Part of a small language model's weights.
Size: width 320, 5 heads of 64, vocabulary 8192.
Architecture: LayerNorm before each block, biases, untied embeddings, attention and MLP in parallel.
Training: a variant of Adam for these matrices, 554M tokens, 4224 steps.
MLP neurons of a small language model. Each row is named by its layer, matrix (up: input weights) and neuron, and shows model dimensions 0-255. Each number is 128 + 32 x the weight over its row's rms, rounded and kept within 0 to 255. Numbers have three digits each.
After each neuron's rows, "fires on" lists the tokens most often at its 100 highest values on Wikipedia text that the model never trained on.

L3.up75:033151190097152076079068180111098143121090112110135070132146099065125124116161123108130105112109129114106134068034081149097189092158142114150144125157150135117149122065091154094125137144115061088089181147079133058084132126112120154074123103147130157095123100125140118131215117196161179121175197089084127113102088139112123120146120118108125095185114102205170142176123130105159093097095083129107115190116127118133107141080181176110128104124181148122105134160148145124143130133080080129136133112101116092142183136137114140129124091116112125081155134130154133146161139142142106163150095070127113120124170165110143109077112142094127140123086144180174144146152170115138169166119110127093108095134146131134155133116124136123144175092190184136163131222077131088144195160188104
fires on: " |", "=", "_", " opera", "\\"

L8.up36:071119100090155184121171113127072179109169109142079117109166141092047135192096144113105141090116177108122151097140134201061140173139154076104131130151108163184096184177119165124120091135108119103137122124133136042143153115157124077107075107124141164096126101126113092021104137107116082057160127081145144113084079127155165148168096122139161112158106083127111128162136161108120119143142128108125083096151111172137144060091124148120149113106161107148142112097154131139150132116065144183099145126120077127093111166126130148133138078162167088133148132105134159098178072124096108162105116125162141087131073110189143103133131182112177184151159103118126197142106130142150154132112091146117098161098094143157083121100099107130120141132145123160108180130102165171165163124119138
fires on: " of", ")", " '", "ite", "\n", "ta"

L10.up524:060106173152131134118150145170126160119094093137126107080060122028137142148150191110128158086206174137159106120155156097118096143110125118144169132136131176144087092134135112077160133172081104120120138136154124143046149139094179135089068093090149126167165124119159139174138097193121110101133130065148133131086086100144142121113140117091105098189078120157160116121120111128173103114105110107118179102121108117131102132141161079169166106091156068088069105132160094126059106173098098122067091110127108178176147089077145063135142124131116150138143108132190104126163107114125141161192185140167129110105166127099183192114042097056139102133162099145122077105145122123134138168172091110161114144145166165096096108145108122112131071145132174159157162181163185092150131109133127
fires on: ".", "\n"

L7.up479:146063159125107152116117093074100140121059171121103142144121096148162109154166194128119106141178139156110089150133078148108164170146160107099118116120166108082125096131071092116172111184165158149130114062074103129126138133103137099093158125141152087173133194138131094113187146162115064096079077098148117161159139131145176098097101115107141170136154105140204135129151161105126129111108060109083115132141147123113137155128159140082052129126122135120153170088147105104143090168132166134094111135090087130107139096103198098150127099080113159127109104123119135142130127110121137196140148064145171087148155077122139094111074141101145143104127210110184123114106104127078121150087141131132086102106130098086138178129134128184149088204203164140173090146076106101113103177102110
fires on: " |", "yard", "e"

L13.up466:112129140129138125162142130147128176088087102107142121137135115131116140127148100155156111100148158141143122134152106129145156160109147121086123202135099140167083160116085172137166095170117161058101111153141044157113128123153160125133097124145205164161116150107200194142181136118143141116119038054153103126043078191138116066140147155080130086158114138137128114121117138082171106152118109115083119138082123111205118116111087167129096124053127100136147151154111172120097177150159190145092106135131091165114130106128183171084113109144182122135176087123162165102141149107131090125118103146127130119137125209089173150088085121111069095172137114136075124135120155067111145137196098151115145157175145126131147123125185121188086172142168107112128125123107094101148200126162116
fires on: ".", ",", " 18", "19", " 17"

L7.up410:132153187153098105104145167153105137107129103082129123140164175111083125138164073151106127105167174167078168148168126177102087138093144119159144143124191113139081093162144166111148104085133120051134105112139059106095133142179061119095158174170134154174119093107130148126166144177108108110092120070107103177054136181183103096141141106128178134096096115165141149144102121136164109136091148074116093113133128100133148150134112099129135092132133124133120140165121088104128123096103103114088131178150080161106147140140145141144117105101173136101069216079153074104176103210127141199104089090134148167109136153135171127099077119158138131185152115078168046085136155100155125101199136153138080124157150121150129099177146096181115169110155136127194115139129132133150154153059132
fires on: ",", ".", "\n"

L6.up420:054143189078155164135188103076091116000075083141081135135074166092123103160145085107151136147115089135161069142051098110136136093093175154123148140136131141122152120093153078123165161150115129102177133179177148116144093122164120146164102128103135092122161100116154184172148107152098101092119125080115138137129111090103103138182041164109102102134122084071158121134113180125167183190175106158122063138156057172137131113157162130121148093164114164195116153152137150186070151183099107217133133073127131174116135090130101104071123085110113124145117127136118135130157093138133124139152150106163071120153113098109109172144127165149119108080150148148119069110178096148120088127163081158105141157128161128129096122155145093166148106123103175087155138133118148139152129110100125
fires on: ".", "po", "and", " German"

L13.up120:119101111096123187171146089117153161082083100122100164160057090085121128135086166168115127123140145103163137115186120131160121122150113110126159162117137162098098195148177085097159077135211122092154085118095092123137125140109136161133033113066122122101166145125138165149102131134162103086085142140118092124080080158158157151192160175140109127094172128132127147109145139160146076181136148065129094193158141123078115127147160124115159121120123094173130156140122160204154080105064121145128157096113123199131170096164120158150176111161109125160145127123160121107201126102079123109155070154099164090125112135173171194131073100136166133136130130131144071126126110135147125117139093110083074170090065109107132095099111107151132159129100096168126134124058189135177130148081102
fires on: ",", ")", "-", " Un", " \""

L6.up262:078104165143146089121132129093094139121111092150130129063097116100155116131150100145070132110142121119162113170122136140110141165135121099110164103157209160104158128174080060125154117220192114110102101070125113124134153160157175103142137111127129135114141120091123135166141139127121102079066057146149119092117108134163139148184164146183172192125133120169085170136125150072137128121134111137099105125134057127086107177186106178079084123137183114121078150131162171122060074166137171094143093115096125171175109034170147149129094124141162122189202125091193115141132098081165089199123159103146129162192141134173165096164121141092107170092089192130129117136104060081102113119123125104123107120141160109137168129133110140102153120170174145120103106164137189139095141067107133
fires on: " =", " Or", " le", " on", " |", " Te"

L5.up201:098109184104133127145158124184114141097073094137093140126104165139083163141129164149124091096183170130177146137057149119084094121122084133090181147135122177129111144087157108088164162143108061127172095122136136052074099130116039138122116171121149195124103058098128177133140133149138132094129128121149131097126169146129089117246138142149170083174137119157138117117117161132165151126074138177129152163121143138132075147127117094161114117130169086201122129138101182151135127103099105173148118108139093138129116112131095150070140122096202074138114150106128114130124160111071110091139093167206169127173082196095130105154130120187116163059130111105102139131162103154164103131160086145120064067153138155105177095145118102155159138116105106111156133034154115130142101136148140
fires on: ".", "r", "ks", "s", "er", "c"

L11.up50:127177139165154094151146151117128175093127133135120090096105122145080111158150107154094147133161116118085118119099109135120093152150110101149146161140085118122087083082160199132112134127108118104109141128120114166116136143164094109116108127180120118123116143133152150180137126145100073073146130155120107084091101175106132127154113107129151128173136020148152113113117143135223064089133124062151148200130091108142139112121120107169125081136161143127049134145100153103090110119061104140080129120167140151152211150154102117117159124103111123146098188065158099092200157149095126164127147079223131121113105110170169144113065124137064086145121127173114154104137141068146134123166148165119095174150124190156127139073132146152123117147132096184095160134062066147126202109155121
fires on: " (", "\n", "_"

L6.up521:092114107098103143095156099161133163150109216140098088130129105096095145106135163122143149118190120151173162166151118139100176106117116142087158142102132124050159154136098079141103089115152097120117127103129122131152102135074081157102164169149176128119128056095132126168158111114134067109066181149172170127140090172107162069209169115159078162091124110172134136121151223108164147117099104135145174176094112141139090075117136153145162084134105124132150121171064099113206151101083203132112142123103157130102127089104101087112143195118181098134139094169092086177195135083123095147109128143152141109152147079110123133184129117120095165064138069102158074135141157125092150153123135153092138134164126112161141145210132061152095148157117166141132147047117101125112057157101100
fires on: "s", ".", " in"

L6.up126:104124114112096115123141163143121091144141122101144085146178061134113109177140106134123079133126149115144055108066122124074176186215141081123131168187162141200093148080104123159154119159101088155080120127148098130116137111137178157118099190137113196178156112153154086175125106157095057121111158130177131151093119123171162103125145114100143127074153162180154085120097175115157108123135061152078134149149114120091140086187131126042152096201139121135081128106157093089124085099100140117119141139209084120136124163104182120201141055102146111149111147108122081163164175080117119149106058127158190117132129139116124200146110121175087165121102120138141115122071142104093186157193134091122116082125144162154131161095170117123146127166145094105090140133100104114110166124147133
fires on: "en", "ed", "on", "d", "n", "ted"

L2.up609:079121152059108079162164107153086112133123186160121156123149141128149140110117111113103111101110146116154132130133111074148130129087127085124183160127122116125134139114189007072122098132146193132059160110115162087092122116116081149139143113115130170149082099112146104085091154142106114133155106057104127162139140152110119185177187152152185139143132146086127095169087131127170096148115187161113124186057135118126132157130110122176106131084102122082066131093094135143170100118145112165093098098145045186163156107123121175165156176115099194172104147077126136102154176165169156099133112127103130113157109130135100152151136103095128175086137146145147122165120115142113066140150167086140138152143116144070121066186144083122162101143112131180122164033108216110174144174065118
fires on: "act", " Union", " last", "After", "?", " Fu"

L6.up68:115126152115134181126184054149104145129096110131105131094126050103130166153161132140134129117184141132107133067076141135129179161160165084170144159133101108042116165131137066120085094187182145080102122110111127106106121143150213134178124159104169132140131151162178092134171126141111128081135106124125089175119086120115120180113160056125114130142075193175131161095137083088170093157112205117100127159139095071140102177120158167140066154103132119151110111144128129130101038111169124141047107076097105160110160128192167087099155084134182127147169118100176088123105152127161113114079119110113071157121142161098152095126139141086132159122149115123174106136110128045103136130126136175126037147156188150102071108094135082167200109203110141167161123121144128174158109150102139
fires on: ".", "–", " played", " north", ":"

L10.up217:118177183069116167160114108139154195115107083131116131161111085106188141183149112086158125128073196158114130110099128091169127115143106086128143154186110122091100140115108134099191123163143181083153085130150157101111112131056109119171062114174090119153125151114112155140108158118122065107091097121154149090114167140210123093196151125072044139136150095132102185148076164117108136155130103101143088126115103103197114092169172142145105142131187131191106135093136106186127123094150182130166190098117097162131110135102121180123113105115190133079136083085197129130196155125099090105149155109144144100127159199059156156164130112106167109086138119121140074146148139083128149143152152109128097121152112160198138096128129106149145094137127076065182105114106158158130139093179133
fires on: ",", " (", " written"

L10.up513:135132160186192115142132128085139177148091126128136120139158161145161117153143107109131152077130147158145127091157106167085105106161085115125175169188121110140067142130141114169148119171148103152137099110130134147095137117101139115176121087155115157090144124143097115091097134110092052145102136069129165097114134141116185096109046157146130117106110156135161111118152173150161141096133176105112049101064109129146136151120139070144150106136114123143151099110090147105084135151045097145116134113123101183142127195137158163148153107131187093081133178150134140124108051107130120169143115101132189137212144194122158183161125143124110160135132109117163123114137156149166191082154102175190111106136163116176082151105072051179162102097098097117162131119127180137172116116106122
fires on: " |", " Kan", " seconds", " Cla"

L8.up23:118131166109199183114151131108106138151148153111076051127149093130082130164136174131119126112087182174125148124077140148106159137110149153094128168185096149098165141094158123109088147146072120135092137133130119131133110087145153167104057150125144106137117239134173168156184123097153119133202171106116097089073093069130103146142128104100128165156125117180085139186135203109112125149101077161140090157137065128145116156132138152100122118097179162190072105128119118144131088114127125160104168107105074147137147092145157056129145118107111097133150085114158136082194107146162114094104137137199115112161060177094101185114172210152091086088169135094174159134129100099124140160147033137124095187168123155099119166094138116120155116150093152113136142133111154091122135143106111
fires on: ".", "order"

L13.up594:138161181100134172128125135169095173196078157122145065106085098194112116109167104139058112129128142087177119153134127074144151172111115147147099119048131154207149106167154101153075118118146124108120136147137016131152092129167185167136114131123110062114118162104146157176146139095149115144171119097160160100176103116120130118152103101150155110190118073124087136140116140114146103108082103101109145143139080134095123117099132115110139120124132180086072139169117176148133142175144081177098173182178099126097146169118197135099118138128107065119145146135178142149136140126100108142131123101142134138138195120101136065132106124143153153174085140105063158129109071092112091104124104213120097132117147121122159163160101128142122126132169124112157149133117184120048113126170097
fires on: " W", " T", " L", " N", " m", "sp"

L7.up374:097102112094103131121127146100119138056025132143132073141176136051133096124172104079128151105105173092122172114101088158117176147149171146180096175130169116119084117179097098043104111152160162082145180155129119135108148119178135101161130140092150159115121158214106145149211135156140100126114106126144140164091104154071177134180098168146140128129116141096150147121134148146115176110120122102104079156145073137114125158147119102077161113118169099173135138160140153049181083120044097099174136133083118161119136100136103092123122104124160078164147175127109147144202107114107115133187101070160152135147122056103128170118122115102186117128094087113125048141099120096091169127209127074045124083121157113162097148111105096186124163133136203094181130131134160125144108108104100
fires on: "s", "=", "p", " =", "t"

L7.up464:073099189070180145125171177195118129105083033098134122126117151139000172153124147169138098124061176127107119119104123091121109159131162094142125121142115127177165104098172108129075134099097094123178107140080097168123082111150120157122056122156161143161136148100235134073108118126077151159119120104119174115176109127136138147159124146055150071135153137207112128158093195150161065194135095125119103103119089149122116139130180132159112097117150142141112139142118148083166075136101174117064150054129114138130129131140122080135117109105174092131169120116088114096136149182138077133096080145142073146160076157119129113164107155150100142134112116132217162135142150141137175132125089151148113112170118152108156139109099104143190139193097132105139146118134110135061138119113147
fires on: ".", "d", "ck", "le", "ch", "'"

L6.up422:085145144115095096142181095131104193103072133171144120134108112090135193093152107141118095062153163192099091159139143117142111096130095105174153170186103125162075110103153114115150108113140099081128109058113158076091146154087121155106115099133115097165156148123191141084153134099148135095144080077103116113102125161149102132146098061093201111112149155190160165154075190113106147130107126113099132149117106038166121148133165068136106125114183175105106160100078125149151097110098116124087134166134125196131126110123188076139101137133150088103152130099164064101162143137145132191170096073172077136159195154139226136107104132120145140113161144143062064090118185129166143114108110162132076171141106182154129115113088104194178125110136176137159138188066122143107129140118135
fires on: ".", "\n", " |"

L8.up591:142131107142126128118149150100075110061124078095151160144103143185143138154166113137115155165169121114125151116112061113175182127119114111106089134166164144135094155160100132168065092205142132092143100128091141124107109134114206105156122139097132094147136092199086096101167129162131123092129123113040112103110107149114143105181120176123168179147160106127103107156175176130143147122152121076145101095142153102127166140084144174127116148130144173110093109137143088157097159085108109125092094118151099147167107105141152180164132130081117075169093147071090183077118123131237094161123099121107083127122173143167147121140095121100137092161121137168117110112168130081110102091135093174173161140093157150136136165134098134118207096150127170132083132167145121170122172102158128
fires on: "=", "ion", "e", "ult"

L10.up25:103142119088104158131148126094110150078174105083133076085137099073066183115177202146134158135161119110098153162120162167182109097107160107103180157152174139151144124132159155120105139146112151107095126139172082106096143112115104075085119137127144136152108150071149104164106091129082093112163097064110083133102120113074078099141078128085133094183122106179109129188118148087149157125126169084089112125113156052142118146096142128087139121113155132093076132117136132100117130099099105135080128135143108166145137173094143128101130129099137066146111127057154129152125055168094127097136110106189133147116175148124132108140093176141192101118189121163121138079060152161109171165190060136090072128089154190114171086201182088159179071131131159097142150107156102153150096117110197
fires on: ".", "|", "\n", " |"

L6.up606:177124146088098122117157150120131153151165114091143153206149132110119112220156176129125147138075151158174087141102082094135195130132141117117201132147177136138157141149123155076118140149121138158096114094140088135152130086160163168128134173158098122168177196112120080032128150109097102084109103072096129084144155134132193070112080125156072121119083107097168149172048160041103083043109103212086121148113105153163112140154189154090112059120122101086101162105161135126131136126119140174131111090084098121149146085133161095131162089166097114102154171081142145180142144124148136141151128112108155084132138143089175096135127106057165163084117162086165143115098136156146130135125132110149105132087151180144062100077133125127144080121160151153153179147105117212163141161101168
fires on: ",", ")", " career", " |", " was", " is"

L2.up355:142111157128156164140117135131123193110093061154110089112103157104121137199116176123089059069154147099128112102128137153117126196135082118120101155116173148161168171152145106103150119136095113112168058098095123075057126131150164159087134188118117129144147159097155130103144154122146106152136110076109167131054159148158105116148116106148166116121115118171082187126100155076183118134084110138124091112122084185192078127130109145123109144128127132168089071146130154148084095125075078186074132102169123124101151144130199161119116141144182112113123075123120144135153101157098091138145061097182148109177111182129133143201158137107155127146054098098142108168154097168157070122098093187158086172150158146112140127213125135130160119123112075120160200158106115125166124103166072
fires on: " W", " N", " K"

L7.up320:113070103078133167119079093149141183089068093129049097118089090149116125095192139146097049102089121158180155100094156205123101142120109171125151124097104111113138139112106151135143121116141141157131153114140126129067119137132126112095077104195161144129140207123139085117121157137133128162118175146175101180155134134143133150145113082140132117163112113177081195066113160103129081118139096151138106161115108153196118118123128110102138076179157182131139166074172143081156090191148148154160110155109072111168146110140177102110181156153188082204150111115157134148115085098148116150097084167213133098095102118092091152158124151118115082100073152171179101093150134106129181113156108144167113122166139170142131132205092102138196068193126108118093134094100092073106124118092137
fires on: "z", "–", ",", "n", ".", "r"

L6.up327:092138219124163127137184101100174114054036138170166164098138135136118131189144123120115085066161177149077167179176182120080084160086136139184159162163137136168095128120126123101090044150117126090100099071167150093104150187119164123130088137142099101134133185115129145113197201117135149121142080139169091100133101145143124101144120128121136151154121121181079170110097156127142121142122083110088099169151116086169113189123114141136102101122165153138114100126127133106104102148136145122028152111141093194129189118113138160109116053063202126120115127106137121149158125086085133155149105108182137131104171168101109192113100176123116132140109126112102111089083141112146152101146093141081138154103131135093173135142138138160127125154106129112182127136123139156142174115091093
fires on: " (", "\n\n", ":", ",", " |", " –"

L5.up519:109086194168202083091153137050088170135101132124114122104070113136161112104134081141113136148089145071138089080095109159104179108157158091117138208129167144114060190166134173160116167147178134062111143101140112131113118094096173094120101133111071152063144108114144166145131222081167118174146092090110137125120160127083168124220100156142103159090089136129151091183115179127116132127124091105082053098134127116146138120098140132139170168105168150144133124131179123083107156098088108127115110109191110075133112166143119189165127121104124107138101132128082078115125066133141095197100064152150152100139164118177147134170077133159154111169124116128112119111152056116138173110186093123141165113177160147194123159118133144131076175166164150102076120132043096137167134135165156
fires on: "e", " also", "=", " of", "ating", " to"

L8.up275:160142110103215130171149064107129127132116108120113137138174196082148176136176173086132102115129162088117132029112122107149120100096072141129101110084157137154105114106095137091142112126166112078081178186097131141092136151077158111112109122069141128092144163137133160096185148138142123098118109100124105124084118140168109124120153159115156177088092135126103122118096150092162110147125118144180054126074092123131161133156137135085178108183165150141131149149154129128140100134157148133129118178119119166130187216205105095151147137161152148092161106122178126143167079070149145124101115136138175109104108155106140149134111113140128084144090097121128077099075120112138156121182153154089154116117140120120121099095060053095155173144111128164080139156104106098194133161027105
fires on: "-", " and", "/", ")", "n"

L7.up81:066117116114096117053189135065141177092106127095109036120108101078109144134122208071168118061117128113169224143199093162107144137182136178148175212140125176183155101178130114076166166095065125165102165092133130150130114097161166138099107116092073146143147146102088146087133131171153125136119082163198168176171097149145139085126104076130131154154103170145115164132130123108108149171105164121079118149101167141155159106186138095159141113118124148124163127088106155107130139176110122111076080124156133127128120129142115109104150075160117084137159123123160129117112122138116143084149081111124181128173129147143113149117057142186166128150102133047176120081135068122132146107112116115075129094113106155171155197140079164122111114126144115124154155115121154101130094159077097
fires on: "s", "ual", "gl", "t", " of"

L5.up220:079133061116136162096178168166077131130153112094151058131164084157082152104109127164081089054188052090092135077082141142119161078153138149116106132165195099164132168126133175084131082141157151114151138104095166101131127129179139105116141093088100114167121145152092115117138085157124116152100153155106129221133166132157122105130110111144168144128088133130087113128132130085167081127142163123131068136102079088133171154131144107073107152094103179113092097195107142089109073099182119136087079192151169149105184060151132171108126131127097074178126132138141115180108123188088093144146104109119179133130146129130183179141160153158165181128152184223137118095120182094141130118123086164144104150144151147098182120168097165158120095111138098128128179145113117159116114104151149
fires on: "-", " met", " att", " turned", "ed", " yet"

L7.up251:092150142129163082109136142125114155118063080148113098154176110112075125099196152143107117132184142133105176152139098199132182087118095097152144143126117116121185122122124169115073119139113137048143138148172118107130137099188136109122096167097155137194165132102140164186137160172190154107085158038049121156100135157090146142116127106169129076189109122161130099132146067059122160159146101089083134120110115095129074098077132130151129103102139153085168080125127155110113055095105115148075094127132116139047124176151224098098139145163079135126059118102123175150167122195098146194144073098166122096099125137105126141116138131167147117138123099145135107113123101109103132112170064139060137132120174156120154166139124130144098100111213123118119105077107134094114147138142124
fires on: ".", "ss", " |"

L8.up635:136139098138056093109148155078144174091111112125092071110109138082086112160176151142136122111164178117085083150128116105118122127092144083179133140169130125109100103087161172100178143145111182080130150106168090069076154133074103115119134109154140112155150154121134072162173163152128109136140084032075180137120105113160121142111114088096157155150155131173118184078140121094112164142086127129174140151143130052178137104123115104079108119133141151145062095175113095149129071087087150141094119142102137155128151133085150126137086062128130083155162110093135121195143090122095164137180122050165112142159069174145204204104117165153175106141107207155108094106113090101168151160155061139101059128107108165164111128150076090146120121114152088177154178134094164125131147123117160
fires on: ".", "\n", " |"

L2.up583:154112115062131209171179117089114126134084178192150068138058112112116126161175061147134070184141145088179107118167120128154109116161145161107074166136118166141053149110114127125159127164121130086130137169167151140106113130111137142161096122093093167142091172147103118106153086144091096179169105088119079110115143152150134084163102231101096155125103135033135171128097166078182170132087123128111110188100115060163112172152188162081153150122088148138136165166090086156144144084114121145112061095149091169143158135125162154102169088131095137155122135065111128143157100070133147140126100160154087101146094178148140139091117109150089115128154180179142107132130171088109137142142139106109155211126065059147144122149090131105131124125140081098091136131062108176103150136119115
fires on: " Ro", "ame", " described", "ner", " ?", " Ru"

L6.up559:102153106104083161087111125127151172132130134075055177106148195130142184175137177132112146152188158144119140107148095124120163159108121147064114086108175158155103151129128098090179119127107109108130116096056126137141102144096129110089127126116104106154073112142113108166156089156102118139132123073121123123146116129175144113098075084107126111122159174142138170189083129100085164115145126167114141162118147159115149153102146086082131203089138124182108151091128149127131145138096193137129159162116067155133129143111167143112124107192198117075188114150132158112164041119097134112121061090128144117159133078144123065132172179118151123052063161108135061103096121121081211118063107089075129148112074071133090162134158118161178063136126146109191162147099125167121135152107079
fires on: " |", "th", " as", " from", ";", "of"

L7.up390:151141109111130177142164125191072119049083141106142082096204106064113176171175149103147100134177123098147170138171078137149139119072136104115090121150181154182131110062117054038088141150150094105109122084180129154194108127129169130161134135095166159098135113187195114024187178155205087124110134109122159165126115139138163138111120131124105148114110091144161164141129108140097144140127142108145067143094136125165155132133128108151113098129105136117116144126145179136140109146157116144131140114150137180135126103123157112160160126169145106145105139141112185099117099139187135096153066133065149183212084125125137094152136140118126120125112147131083085066167136125140154114139143162103148129072148132147145125139048116160161092154124094131169152167158162069154109121100140
fires on: "s", "mp", "t", "p", "ft", "ld"

L7.up565:090048126157079131162152117121116041113073167104129120101105077080111116152181123095101094095094152148128139153135108152111152158127080125107099161191133104099075138135157101172129123184171138139105096105154121145113128126176176164077149116166137159141123076210172148118096122100133128062121111083088135171118134102188106126168104128077118168103118174162185142193136169111157135084098117129129123140069161131103130121194128152114076068197128161095170168083155121161101143135125082151098196137106113130131115107150175122184120096155164110099153095087111100111111145130055122138147122098192160080108156120065163175071076157143093158140162121122131125162149175142104101106132165149136106143162128129166120147201146126181064107185156181121205155140170135178123065129102104
fires on: "ed", "d", " |", "ined", "s", "ept"

L6.up500:140116125122124128166118144189104121148117078122077068152190099186133132117191111160130127070093093128107112122151127176131238135119120131124149213137109152149077145123060085179143120134151113131127059100089108178122103132151114121155128060112087105167067067198133171085121089144129091160111075086121132121128087138182118130137128135087116158137086126143130147118162175137120090143105110053083102179124124087147119146168227114125106084207115129151153126116137137103122120186132171173084118151124144136142109134114164094124111142119122121113141135092195159119120099114097110108125067079176080109134098134091131077129141197158125156165131069145129132142165121100129156128209136171185105096191142111127163140156143100137141105158118066059130190084197098110143135125168102
fires on: " of", " |", " 16", " on", "ed"

L2.up129:166108107115139132136131174148120101140135128097082136150177165139122129201206058166150093169090140097116084114121104104172100162095089133076132130173128089125100147098106160121119118164147102067100071131102110168204102108118130123119092149102164091129079149078165108099161132130114095122149099186103142142126119122190075110140089157103103165187144101109071177112126149085106117109111146096099182126138099156122149161126164127145103073176147105105141174079154062111106081133148093139058117148144100142081125100131058067155136134130149160077113170116147129122185150103149075168116170104142064127090139093134160141171139172062110128109145170083116084128132130142090193126105145122146084166159191043164095129074061094117106166194139124094135132095097122104176161130137096
fires on: " Po", " piece", "ene", " unable"

L6.up454:139143128112146116144143106096107151134121104114089123163153118168106144153178153106125177086121149115069203146128110056110118165116126116086144146143145166127064135141115148084175173150189122114128102085099118149094122084181143083115121126119157125144154147112080080068087080153068113123145114178110099098166122163142122110089132131124151124108118081181131099200091189112092129147125192113092114118129122101113124082121109125121119099128158112126122134122082061113136115121097139162125115119058080207148148154141141155129109138146115119204193167130111161120157090103130127111149153061150147115150098084134146188139138136170151117107105118156145115097108065109097183118094089129079103127142169132161126118079071141145158192116126099142129152120118201218142201145118154
fires on: ")", " as"

L5.up377:071134145132105110163115105085124120144122135105096117136040113103144136167107177156177122134134147115143091139158097112165098116078166119071168157117128134211121088120092130100095103143154095076067140134153124206128106093091129130160094093127080112067069173119180198168159131129106060140118134051081146146088114160125127095119136158119113194073074112116198122154129148107182139183156131138127075155112104069153102134208093139104165154145174082178125124146144105124158144113140136142121175137164040137177130108108073106120133108078132175091095129113114086138152097092143148124145140159176146094191065115117134155099098153141121140136117150090160114066132141125125169123161144105107108111156081173176179168104171070130112152147137094160094145132132175167145197171088172
fires on: "-", "\"", ")", "t", " –", " by"

L7.up424:136097081128098168109146148159084095148119135133116062167146051161057157137185138113147176118112136093100109114145083192069219121072096118069157137154099092152131116126087042159133113156110143135149084130122111118154106040136124126132105141146129139162167143100118133165065118120111103126135137089118114164090150167113086116102179113100141159189075123163162116169127142078160127151109108080124145158094159135139107124107145146159109103133146157100164228066147108139124178115146159120118146108174162104126074161114189089117118159198082124126121111118131170158138085171160135155112113116133161113147149084133138123112071123189101136159162120163148105101164127143110126107113120088166101099154139132136100139188108120143113144171185104135143133124150071101069198178107132
fires on: "-", "ing", "s", ".", " |", "2"

L7.up33:146102076177153160115190162145044109119097100143150123118115108166131136148138088148100088121100149100073129084125147168070172154103144097103116129152090168141120147079161181165129087172128094131130098204082098139129126073170208134115119121073116129153145153139143105131111117124122113168099209147076153104118157123143154123120099128074109098201081133147061167156151119082136131111083146068138076093120155148197083145098118122116121155184112165127112130058136159038165104167111111129125121170123082156124144128188159094158117103161134094182141166132137154107098145205142102104097113120140109160162089145155133153103170139130118143120097139086158090098146116160111118163204155132146075056189166143093139150129133144145213157154193164176162151136147126090186142098147109
fires on: "e", "ta", "ita", " 0", "mp", "ha"

L7.up349:128144102141142125129100176123049154129072137105111124101137097107052147123183190136124134112131176127099154131127073103124191124073110095110153127144103140156106117144105158112143116156132077111140096160182084094081149147112193115079085093073124111158108113119126124143145128139090126163113153054151121113131099161097125116095125123080170155192119122145135123131165147104143145125118142161096074092155153063185146158138158140126069074101116157093115113123126069109138091108084115144124176155131037156030142085126151084170086085096096075113164142072106100144097113086143151159147130117153116127119141101154151215129104156158126136172124197116168163145144103119114159123124130078104089136105167166162179170133117111146112049167090126140157140110124165156184109116089161
fires on: ".", "\n\n", "\n", " |", "|", "ng"

L11.up247:124110129109116113100115196144049150103146073146112117093060137117129109131179118124133093088118154116087139166068082155126149168084129131098142151121131103165089113166124202106165153097165145167136124131140097121141122101079121151152100123125153132106159149118156175158175088107125096059122134147078157174082095114179173159206154138090151128167119123131117120143148104106170062105154097133102099202134138083092158175086114150134096093094142166168139121172104124112097162098091113138100129128156123124126147151121152083141141114109143162131210186113157134108162142066108086231163153096119172163119138100151132149164037120147084123145137105147132095143095136169093106076146114094131132132110092135100103180168047197133127077176134177144111087139126103114146176114150164
fires on: " (", "-", " \"", "_"

L7.up520:107167111116137133132177166138126073156094125080114077114072121156122091110157154140144134114129127135123078103147140101078154115160130085120081158143155119199107098154166132135137114121159144123121122134130111165039106095225138180195109113094100093125141185086153197215139055106132123160111116121130186207124127112133106148106145098103184132145105040145127133085136167106116147153132143110119077136156043131134130107091152142088126157119142126150122108124172183102143123165100080140088165199143162161114178066146159087124123140140126118132169200152162169134109083111086136108132102084163135124132128115110172187165130147173136098150119111117152113104185095132097154113216100103150134159145162114147107135136155050122159113128138111067180156114161126159132127161129161
fires on: " al", "ed", " than", "-", " ac", " acc"